Part of a small language model's weights.
Architecture: LayerNorm before each block, biases on query, key and value, capped logits.
MLP neurons of a small language model. Each row is named by its layer, matrix (down: output weights) and neuron, and shows model dimensions 48-143. Each number is 128 + 32 x the weight over its row's rms, rounded and kept within 0 to 255.
After each neuron's rows, "fires before" lists the tokens most often just after its 100 highest values on Wikipedia text that the model never trained on.

L6.down618 [ 62 156 115  96 104 152 165 144 110 121 152 155 151 134 101  80 130 125 111 115 105 109 165 119 176 165 180 172 102 159 162 113 155 105  67 143 136  66  98 110 106 146 114 154 111 129 163 118 142 143 151 159 104 133 176 157 182 144 191 112  92 109 159  99 163 123 103 123 108 126 102 119 114 152  90 131 137 164 120 127 122 119 171 101  98  97  77 147 156  43 244 117 104  79 111 143]
fires before: "s", "t", "b", "w", "d", "ce"

L6.down509 [131 135  83  96  79 152 152 111 158 168 209  60 136 149 115  92 184 129  84 148 111 159 200 134 157 185  99  89  66 139 148  96 104 107  98 153 105  88  92 155 151 113 144 152 143 142  97  91 170 118 147 175 109 129  78 140 111 121  48 132 132 146 109 224  83 132 134 148  88  79 125 141 107 136 112 177 115 145 131  80  88  81 126  67 105 183 172 171 107 111 171 131 147 140 107 110]
fires before: "ce", "rm", "c", "il", "re"

L4.down141 [132 116 126  97 161 135 106 122  95 103 160 151 116 139 133 202 118 171 111 117 148 148  59 105  69  40 147 168 152  75  94 179 165 113 125 150 146 129  77 145 121 179 117 140 108 109 122  41 115 136 105 175  54 110 209  91 139 116 107 140 171 207  71  87 134 108 144 146 129 139 142  86 103 101 118 146 151 149 142 147 122 170 167 143  81  95 126 172 108 107 119  99 140 114 124 143]
fires before: "|", "-", "au"

L4.down395 [140  33  59 140 102 130 142 112 130 134 194 140 121 113 125 121 198 196 127 136 150 137  88 108 129 158 178 158  83 101 123 107  94 131 125 145 105 108  97 114 147 121  98 105 109 131 104 118 121 130 171 124 149 134 101 128  95 146 104 127 109 130 124 152 179 120  94 126 206 120 130 139 121 135 143 148  95 175 140 107  73  75 151 105 140 187 127 153  52 130 135 152 148 136 146 141]
fires before: ",", ".", ")", " (", " and"

L6.down392 [ 73 138 124 132 163 177 103  92  99  54 145 142 148  73 140 141  57 172 141  91 144 108 104  78 217 135 105 133  92 177 106 112 109  94 139 122 165 119 103 140 162 124 171 118  72 124  52 143 122  88 135 121 199 133  54 122 156 129 151 164 160 124 155  86 106 150  99 109 104 144 145 160 143 194  79 124 147 164 192 143 137  79 173  98 109 126 170 120 115 129 102 111 117 165 114 152]
fires before: " of", "ly", " in", " as", "ic"

L6.down253 [171 180 167 207 107 207 142  89 124 167 145 126 103 155  89  64  84 140  87  94 143 111  95 154  89 153  63 125 115 119 155 130 115 148 117 125 172 125 147 104 148 130 150 110 167 125 118 152 147  84 107 138 169 136  99 136 136 102 141  88 121 113 132 128 115 164 179 161  61 185 147 113 125 148 123 128 101 101 139 121 134 161 173 127  99 174 130  85 141 132 162  95 109 146 146 105]
fires before: "ber", "n", "qui", "ter", "fe", "e"

L5.down628 [ 95 138 160 152 166 111 145 133 136 105 138 124 146 138 143  89  76 147 104 187 183  93  84 107  78  62  96 118  98 168 125 124 135 184 105 163  65 162  74 150 119 117 118 178  99 171 106 148 101  90 190 132 115 104 114 134 104 156 128  78 119 119 170 145 106 134 113 142 213 156  82 191 130 145  81 121 165 147 131 174 128 152 115 127 110  93 115 153  83 133 106  89 123 151  99 106]
fires before: ",", " 19", " 18", " 2021", " 2013"

L5.down208 [172  97 149 108  97  91 114 107 153  88 188 102 116  55 161  84 117 163 123 111 168 105 182  99 144 194  67 139  81  76 130 105 148 108 106 167 118  95 129  84  98 131 157 157 105 170 131  93 177 113 160 153 158  87 177 146  90 124 123 160 213 131 138 100 116 134 145 125 143 204 107  92 114 150  95 109  68 154 187 117 132 133 155  91 155 116 131 112 163 157 123 126 116  79 126 107]
fires before: "\n", "-", "born", "A"

L4.down308 [121 135 144 147 150 137  97  84 104  87 129 111 142 122 166  64 162 138 148 170 198  91 170 121 192  18  96  88 185  89 172 105 135 115 137 123 144 250 132  84  84 112  77  75 113 166 159 129 150 128 121 162 146 112 103 110 130 137 121 143 114  89 126 146 101 120 123 187  87  78 128 108 131 105 154 101 164 148 208  92 104  77  92  84 116 142 158 107 140 151 190  98 143 112 115 130]
fires before: "\n"

L6.down248 [100 138 194 169 118 171 110  73 154 130 197 152 179  96  97 106  73 121 115 164 151  64 143 147 128 152 118 138 148 158 134 131 112 156 152 131 139  94 108  89  78 109 138  98  62 138  56 135 130  94 111 114 166 135 126 133 143 109 173 162 157 138 142 135 161 193 136 138 151  98 200  76 158 112 103  72 116  66 125 166 136 135 126  80 162 133  99 186  99 104 139 114 205 146 110  83]
fires before: "le", "ur", "p", "und", "im"

L5.down589 [118 162 103  93 188 163 173 178 152 217 120 159 108 100  89 127 109  89 119 162 122 136 175 111 171 111 154  98 148 127 108  92 118 165  67  93  75 119 137 172 150 104 106 149 102 133 117  65 119 169  90  96 126 136 109 162 120 135 142 126 173 158  87 137 162 160 109 112 104 150 106 129 115 205 111 122  93 148 161 129 153 147 137 126 141  78 128 132 112 107 186 159  89 119 168 155]
fires before: "duc", "fe", "mo", "gra"

L6.down605 [111 101 180 163 138  47  96 156 179  98 123 144 126  99 121  85 130 125 136 174 183  92 153 142 101 153 101 169 114 158 108 119 127 188 228 105  68 160 134  60 132 171 153 160 117 121  91 150 131 152 117 105 166 111 109 122 115 115 108 142 117 130 148 161  94  90 153 161 141 128 129 123 130 154  74 124 126  69 104  89 172 172  73 114 176 147 112 122 146 118 148 156 119 140 142  88]
fires before: "|", "\n", "In", "A", "-", "e"

L6.down540 [158  88 143 164 166 170 144 162 156 131 157 135 140 117 118 106 201  81 150 104 179 118 186 131 191 111 108  67  88 100  74 124  87 149 113 187 157 116 151 158 201 160 150  92  95 170 134 109 133  93 168  40 137 157  78 140  97  75 121 128 119 120 150 175 148 119  80 141 154 104 149 135  99 135 106  76 177 133  97  35 108 129 178 128 146 110 165 128 106 120 101 126  73  90 143 107]
fires before: "|", "ber", "\n", "s", "b", "st"

L6.down334 [148 132 137 106 146 156 102 152 116 156 125  96 171  83 163 123  90  90 149 142 179 152 106  85 125  96 137 105  63 112 115 163 155 143  72 163 146 151 111 164  93 105  90 180 152 144 144 121 150 153 150 158 117 148 168  94 169 139 124 156  80  82  72 109 156 158 109 110 125  87 129  62  97 101  77 127 164 128 106  98  92 134 141 146 191 130 149 131  93 182 109  85 137 102 114  97]
fires before: "ed", " as", " his", " in", " to", " the"

L4.down494 [114  71 198 130 103 134 174  81  89 104 159  97 131 136  94 132 138  92  92 179 134  86 139 134 159 171 155 129  80  90 128 121 153 150 101 102 139  81 167  79  75 148 167 169  86 124 106 165 176 125  91 189 120 130 124 122 194 117  83 174 105 124  99 154 107 114 130  86 117 164 101 120 106 142 135 157 103  98 200 110  88 112 126 112  99 110 155 198  93 111 127 127 183 136 118  56]
fires before: "ce", "t", "c", "te", "v"

L6.down323 [139 131 122 136 102 125  68  96 154 106 166 140  99  99 124 152 104 144 168 153 117 126 126  85 135 137 132 143 108 161 155  79 132  95 108 149 122 149 168 126 114 104 109 110  91 222 138  74 117 124 115 180 178 143 123  59 100 130 168 130 203 108  87  90 162 146 134 105 118  79 122 164 160 114  62 162 160  66 130 131  88  70 119  86 120 112 166 112 148  96  86 135 134 136 115 125]
fires before: "ed", "ing", " the", " to", "ally"

L4.down446 [ 92 108 113 110 160  74  77 137 134 114  89 136 153  76 119 172 157  85  82 150 108 136 216 182 135 164  89 106 156 116 110 121 143 146 111  94 129 100 127 122 128 112  78 165 202 125 106 159 139 165 159 125 114 167 167 126 134 144  90 178 136 105 145 118 131  87 152  84 115 128 124 173 129 168  93 188 108 109  89 120 144 176 139 155 123 155 132 118 100 154 171  97  94 143 208 122]
fires before: " and", " ", " 2"

L5.down2 [ 72  98 123 111  72 153 128 113 113 137 169  98 125 105  88 134 121 160 177  95 255 115 151  46 108 138 124 151  76 154 146 108 168 162 139 167 131 150 104 164 140 103 121  99  86 192  57 119 155 117 177  98 141 132 143 100 143 105  94 150 110 133 143 171 110 137 134 204 162 156 127 159 130  85 102 115 182 152 124 103  55  96  93 130  82 113 146 114  72 108 139 116 152  82  87  74]
fires before: ",", ".", " the"

L6.down406 [ 99 162 145 159 180 143  90 123 134 133 137  88 136  98 200 184 130 132 132 135 110  96  63 140  78 119 171 139 136 212 151 152 145 150  77 100 128 114 130 113  81 142 112 144  76 104  97  82 144 100 140 115 122 132 138  79 187  87 137 170 156 145 177 142 119 148 141  90  99 104 107 107 127 119  49 179 156 136 146  93 118 110  90 166  80 170 176 115 159  96  87 140 156 135  91  75]
fires before: "|", "-", "|---|---|"

L5.down354 [200 100 106 113 108 125 119 155 122 102 120 105 128 115  72 112 139  71 140 143 141 121 126 166 176 153 118 101 111 126  83 120 101 146 152  83 140  60 138  78  57 146 181 130 122 189 109 135 220 150 111 164 122 143  78  54 158 147  64 154  94  89 109 140 129 115  96 111 112 186 144 147 141  70 123 126 105 146  98 158 156 116 101 177 121 129 104 169 149 133 131 128 108  82 142 132]
fires before: "e", "u", "es", "o", "ed"

L4.down89 [155 137 117 123  90 173 131 126 165  95 227 137 107 104 177 137 101 137 129  44 226 117 131 114 163 124 116 156 119  66 118 139 127 116 122 154 148 150 100 124 177 156 133 115 158 138  91 181 198 124 142 145 205  90 127  81 146 104 184 143 150  78 117 103  94 126 114 149 120  81  61 121 145  85 123  81 183 119 153 128  97  76 130  68 138 147 170 120 130 117 103  75 158 126  83 100]
fires before: " by", " to", " for", " in", ".", " as"

L6.down294 [128 163 168 159  97 126  88 157 124  99  99 127 168 143 113  99 142 129 104 178 153 107 110 151 126 157  71 102 127 200 121 115  94 144 163  94 179 118 142  96 130 113 154  90 112 155 120 124 126 136 156 135 125  94 115 211 119 142 144 153 171 102 112  79 139 139 114  43  75 130 180 107 135 224 148 181 116 127 120 113  93 183  38  79 103 165  65 127 138 141 172  86  89 134 125 175]
fires before: " ==", " ", ":", " and", "s"

L4.down339 [146  80 144 168 113 120 134 112 140 144 149  99 138 117 125  77 126  62 162 116 116 148 112  97 164 136 157  97 167 168  99 168 120 190 133 129 124 150 173 142 109 151 141  88 100 156  89 187 167 153 126 169 162 134 103 139  95 152 108 184  97 113 152  81 116 115 124 111  96 107 153 145 165 141 109 123 143 132 112  29  81 147  88  99 151  76 238 170 147 169 110  82 154 153 104 185]
fires before: "k", "th", "d", "al", "ing"

L4.down632 [ 92 163  97  95 180 140 161 117  98 146 159 170 149 156  62 150 126 170 106 119 169 131 150 115 126  80 111  99  74 126 142 191 136 144 145 119 147 174 149 182 156 137  93 182 136 115  57  93 165 124 139 160  96 124 120 128 151 105 154 111 136 174 107 190 171  78 119 108  30 163  87 141 130 148 122  92 110 191  52 142 139 148 168 158 158 120 126 107  70 138 167  81  93 102  98  97]
fires before: " |", "-", " La", " Li", " Democratic"

L6.down577 [137 157 108 141 174 103 125 129 110 103 149 163 154 119 124  99 108 120 141 116 141 161 157 127  87 126 143 125 129  47 113 124  83 119 103 116 109 128  74 103 207  42 136 172 135  90 114 114 100 152 188 150 105 128 124 174  84 144 170 113 115  92 154 157 151 165  93 155 161 150 123 110  85 177  88 150 116 114 149 154 145 131 125  90 129  82  91 173 111 112 158  58 125 180 162 144]
fires before: "s", "ck", "or", "unt", "d", "ity"

L4.down305 [ 89 150 173  99  94 196 120 165  65 134 111  94 182 118 123 148  96 136 118 116 121 139 157 104  93  63 131 134 154 162 153 137 140 160  47 117 160  90 139 158  95 101 174 110 116 140 221 181  88 110 132 146 162  92 166 107 156 146 130 133 142 113 132 158  95  81 131 151 132 132 130 146 175 103  83 151 178 154 116 126 126 147 180 137 150 106 137  90 119  78 145 143 116 174 125  98]
fires before: "s", "d", "ka"

L6.down255 [220 185 158  85 131 162 117 100 130 133 144  72 150  96 120 102 133 157  79 107 168 141 194 140  89  94  90  90 168 174 128  81 116 141 114 149 120 150 161 137 157 119 195  76 129  80 127 124 203  69 141 129 116 112 110 118 144 168 141 148 180 126 138 104 110 150 119 175 114 148 121 139 108 146 142 109  69 106 114 115 182 104 117  91 168 141 174 179 144 174 123  88  87 130  96 171]
fires before: "s", " the", "st", "d", ":"

L6.down242 [111 144 103 187 128  86 136 134 163  82 101  84 111  76 148 115 122 181 116 136 155 160 199 145 153 139 168  95 170 179  81 118  73  66 134 132 107 148 150 129 133 120  91 188 138 167 125 111 139  97  82 173 133 148 124  89 110  57 150  82  98 164 178  66  98 141 132 151  89  76 135 186 166 153 123 143 154 148 123 115 147  47 151 108 125 133 194 133 169  91 142 138 137 197  99  74]
fires before: ":", " of", "en", "u", "n", "or"

L6.down254 [134 147 135 139 109 129 118  66 126 149 141 144 109 112 109 187  58 133 101 185  60 130  85 132 149 117  96 154 163 178 124  91 117 155  75  89 131 140 109 126 123 123 140  86 136 130 148  87 137 143 154  73  81 128 195 104 185 181 175 109 103 125 145 131 158 158 155 156 118 189 157 129 196 122 189 133 122  95 104 125 119 101 157 173 159 103 149 121  90 184  84 137 159 179  69 144]
fires before: "n", "nd", "cle", "ning", "s", "ong"

L5.down290 [ 96  81 130 138  87 130 140 122 181 134 130  84  61 139 102 149 211 128 142 108 148 124 117 127 172 191 100  90 128 128  73 125 115  85 146 112  95 135 107 106 101 111  98 114 115 163  53 186 139  93 100 153 192 128 128 103 111 157 139 123 111 135 160 108 156 122  93 106 169 120 148 171 102 157 151  86 163 122 192  91 188  40 104 127 145 105  90 100 183  93 117 120 138 142 175 148]
fires before: "ed", "ing", "ment", "th", "s", "e"

L6.down157 [117 122  84 111 151 148 147  66 110 154 118 122 142 159 145 125 125 149 105 128 136 109 125 123 161 117 100 119  92 154 115  91 169 124 111 113 197 139 160 149 146 181 145 133 107 122 122  15  95 123 104 108 140 172 111  90 126 157 101 157 127 142  72 155 114 154  83 119 106 167 145 121 184  80 179 135 176 186 112 175 144 139 112 144  86 146 143 207 141 129 103 139 112 112 112 165]
fires before: " to", "ence", "nd", "g", ",", "ment"

L4.down403 [134 152  87 115 146  67 149  95 132 123 186 137 132 126 156 154 135 115 144 188 158 137 149 131 182 115  86 141 144 162 115  73 121 127 150 128 174 132 100 104 118 136 120 122 100 172 129 153 175  98 133  83 116  76  41 167  56 113 144 132 140 141 144 104 104 135  81 174  58  98 101 135 115 105 136 127 108 137 125 113 140  99 118  50 140 156 137 154 172 111 149  94 192 163  99  95]
fires before: ".", ",", " in", " to", " and"

L4.down78 [119 139 112 132 101 175  95 127 147  75 105 160 137 120  55 173 131 116 137 107  96 145 196 136  79 135 151  73 121 108 198 126 127  79 104 141 125 123  69 171 138 105  95 171 138 175 153 148 145 159  81 146  85 149  86 117 141 156 105 168  92 161 113 114 112 161 148 106 124 150  97 182 182 146 115  85  98 103 147  89  89  92 164  77 107 161  87  71 120  99 106 121 144 129  84 162]
fires before: "\n", "==", "===", " ==", "s"

L5.down195 [128  87 102 136 147 130 105 136 103 104 121 136 142 126  99 192 160 138 153 131 108 147 115  63 120  74  57  98 169 119 163  78 163 182 174 126 115 171 150  82  77 142 127 131 165 124 148  52 136  90 159 157 139  74 186 136 142 158 123 120 151 115 120  90 125 104 107 113 111 140  90 130 129 103 166 176  85 127 134 163 168 136  74 179 133  72  76 109 113 212  76 109 126 109 138 129]
fires before: "\n", "-", "American"

L5.down561 [116 147 139 114 126 114 100 135  76 208 158 139 141 109 118 133  79  86 115 162 147 103 143  78 100 177 174 118  55 142 156 150 153  90 193 191  98 143  85 190 183 115  94 130 177 129 120 149 106 172 145 110  98 159  97 136 120 126 152 139  93  79  73 137 166 113 107 142 133 129  86 105 130 114 103 136 107 137 109 140 169 118  97 134 149 113  87 159 142 152 135 146 138 132  42 151]
fires before: "re", "and", "at", "ar", "age", "or"

L5.down292 [ 96  98 149 125 121 181 182  95 113  89 209 138 217 127 137 140  93 105 106 100 115 104 156 150 187  65  81 140 152  74 134 145 130  86  95 107 122 198 130 145 177 125 122 145 148 122 109 129 142 127 187 148  95  14 120 135 158  99  93 120 147 124 133 116 143 136 176 202 140 156  66 113 114 132 136  90 148 175 114 130 126 162 137 142 103 153  94 150 110 122 102 119 166 146 153  64]
fires before: " |", "•", "-", "x"

L4.down99 [113 120 114  96 137 103  98  90 150 151  67 109 163 126 145  74 159 160 147 152 160 137 107  75 125 152 130  96  99 128 136 168 164 134 137 170 104 152 189 128  85 146 139 180  95 167 176 155  77 123 101 121  47 141 101 130 170 155 129 149 153 119 118  62  96 133 123 126 102 147 133 104 116 174 133 116  75  94 120  75 149 138  87  98 170  99 151 169 134 145 155 154 150 112 151  64]
fires before: "e", "ity", "ar", "i", "m", "ton"

L6.down178 [186  97 162 162  95 146 175 131 150  85 145  57  77  93 127  85  93 105 135 100 142 105 200 121  81 145 144 116 105 140 155 129 139 120 111 135 114 102 103 153  86 155 161 170 117 149  86  88 171 159  89 173 147 112 124  66 152  91 117 127 123 175 159  94 143 133 134  98 141 140 113 136  74 101 186 169 100 139  88 156 101 135 147 121  72 151 158 114  78 195  76 105 172 158 155  94]
fires before: "il", "ro", "qui", "ve", "e", "com"

L5.down493 [135 191 148 139 157 163 149 153 145  98 128 115 128  86 105 160  51 173 151 131 175 138 170 160  83  58  96 119 122 128 132  87  97 166 118 105 113 140 144 166 124 128 125 137 145  84  90  73  94  88 136 185  91 103 147 155 116 169 188 165  57 143 149 146 186  90  78 103 105  89 142 172 158  82 109  82  99 132 161 159 161 112 133 108  90 123 122 138 123 107 168 132 104 155 125 117]
fires before: "und", "man", "od", "ci", "ul", "ur"

L5.down181 [123 109 143 102 160  77 111  67 154 137 156 176 120 131 120 127 135 152  89 150 142 122 132 144 195 116 147 103 194 181 119  74  91 131 117 124 169 171 128  93  83 176 142 116 140 198 117 170 101 180 127 154 104 141  98  99 116 167 150 140 134 106 175 162 127 138 131 100 124  64 106 180 114 134  64 147 124 178 132 134 133 123 126  66 114 159 189 132 181 106 160 146 143 106  67 140]
fires before: "ing", "ed", " by"

L4.down411 [171 111 107 138 109  83 156 147 120  73 121 121 144 180  90 132 130  90  92 126 121 136 138 129 166 121 168 122 142 120 119 137  90 134 102 130 106 106 119  81 139 110 141 118 106 146 114 144 106 184 128 160 177  89 102 140 123 173 102 175  41 168  86 189 152 193 174 159 163 161 128 159 142 104  64  89 143 154 182  94  58 106 116 137 127 114 144 102 127 114  92 175 129 131 127  98]
fires before: "==", " ==", " |", " a", "%", " and"

L4.down106 [155 145  96 130 178  89 121 131 186 151 168 124 143  85 105  96 141 116  85 134 168 118 164 124 116 118 129  88 117 105 146 111 118 153 131 167 143 114 137 122 116 154  79 112 196 168 164 133 113 119 133  86  84 112 108  85  97 157 115 156 112 110 132 164  55 130 135 229  97 146 121 110  78 157 101  81  87 158 143 164 117 133 134 101 165 169 155 187 138 119 163 131 214  56  91 138]
fires before: ".", ",", " of", " in", " and", " to"

L6.down539 [100 106  69  97 119 143 113 148 127 107 183 177 176 165 120  97 186 133 156 133  38 150 164 109 135 127 177 128 113 165 126 105  90  93 106  69 125 102 100 164  96 104  98 140 158  51 164 149 156 135 107 148  93 150 163  93 118 144 111 150 125 149 121 148 153 146 170  70  94 176 152 109 158 171 129 140 113 177  99 102 170 144 109 131 110 162 133 110 127 108 165 213 100  93 101 155]
fires before: "s"

L5.down318 [155 101 146 126 138 159  87 104 153 119 154 107  98 103 184 138 122 110 179 172 143 118 106  63 190 117  75 102 172 125 136 117 119 131 162 132  93 166 121 115  89 114 161 112 117 180  97  82 122 104 175 138 125 141 144  32 138  53 141 151 130  87 124 123  73 140 138 165 116  83  78  95 119 140 118 102 147 144 171  94  51 117 109 101 130 155 170 175 155 172 175  90  87 140  85 177]
fires before: "\n"

L6.down192 [139 171 103  98 122  92  80 148 171 181 153 117 166 144 181 122 137 125 142  75  78  85 173  66 174 121 171 124  99 150 136 116 107 134  86 118 103 135  41 126 164 109 129 142  76 114 105  84 148 158 118  84 108 170  94  74 138 101 111 159 127 118 133 180 126 147 164 131 147 165 132 183 139 141 131 117 178 127 104  99 169 131 154 156 130 118 131 180 142  93 162 143  69 107 104 206]
fires before: "s"

L5.down214 [ 82 154  86 142 114 115 112 126 173 144 135 127 158 151 163 194 105  88 144 100 135 128 136 156 105  83 153 136 169 132 144 150 161 169 118 122 136 100 141  95 134  80  94 127 130  88 171 100 111 141 138 131 119 152 171 137 139 166 168 139 104 108  70 139 133 139 144 132  94 137 128 119 178 116  82 146 127 103 139 152 162 153 120 117 141 130 143 149 110 157 143 144 164  79 107 151]
fires before: "n", "land", "d"

L4.down604 [ 51 127  99 182 108 165 111 175  99 124 116  98 137  86 157 150  91  79 120 133 181 139 143 120 141 149 144  69 137 145 165  96 130 151 133 159 169 107  56 133 159 162 129 145  94 193 132 164 137 126  88 155 106 100 133 133  89 139 125 125 109 151 136 146  65 153 145 135  88 119  83 128 102  89 133 174 184  98 132 134 118 135 147  69 176 124  62 124 120 177 149 127 134 133 180  79]
fires before: " the", "ed", " by", " a", "in"

L5.down108 [155 144 113  48 121 113 114 166 107 113 139 147 151 156  99 103 121  79 162 153 106 146 103 107  59 104  82 113  90 154 131 141 153 180 192  95 157  88 157 127 161  99 104 176 184 147 137 142 173 157  98 162  88 166 151 148 105 151 103 160  83 197 139 149 130 113 134  99  78 137 205 143  98 194  92 136 145 135 111 173 118 159 168 164 103 129  85 121  91 102 134 141 130 132 121 167]
fires before: " ", " a", " in", " ex", "re"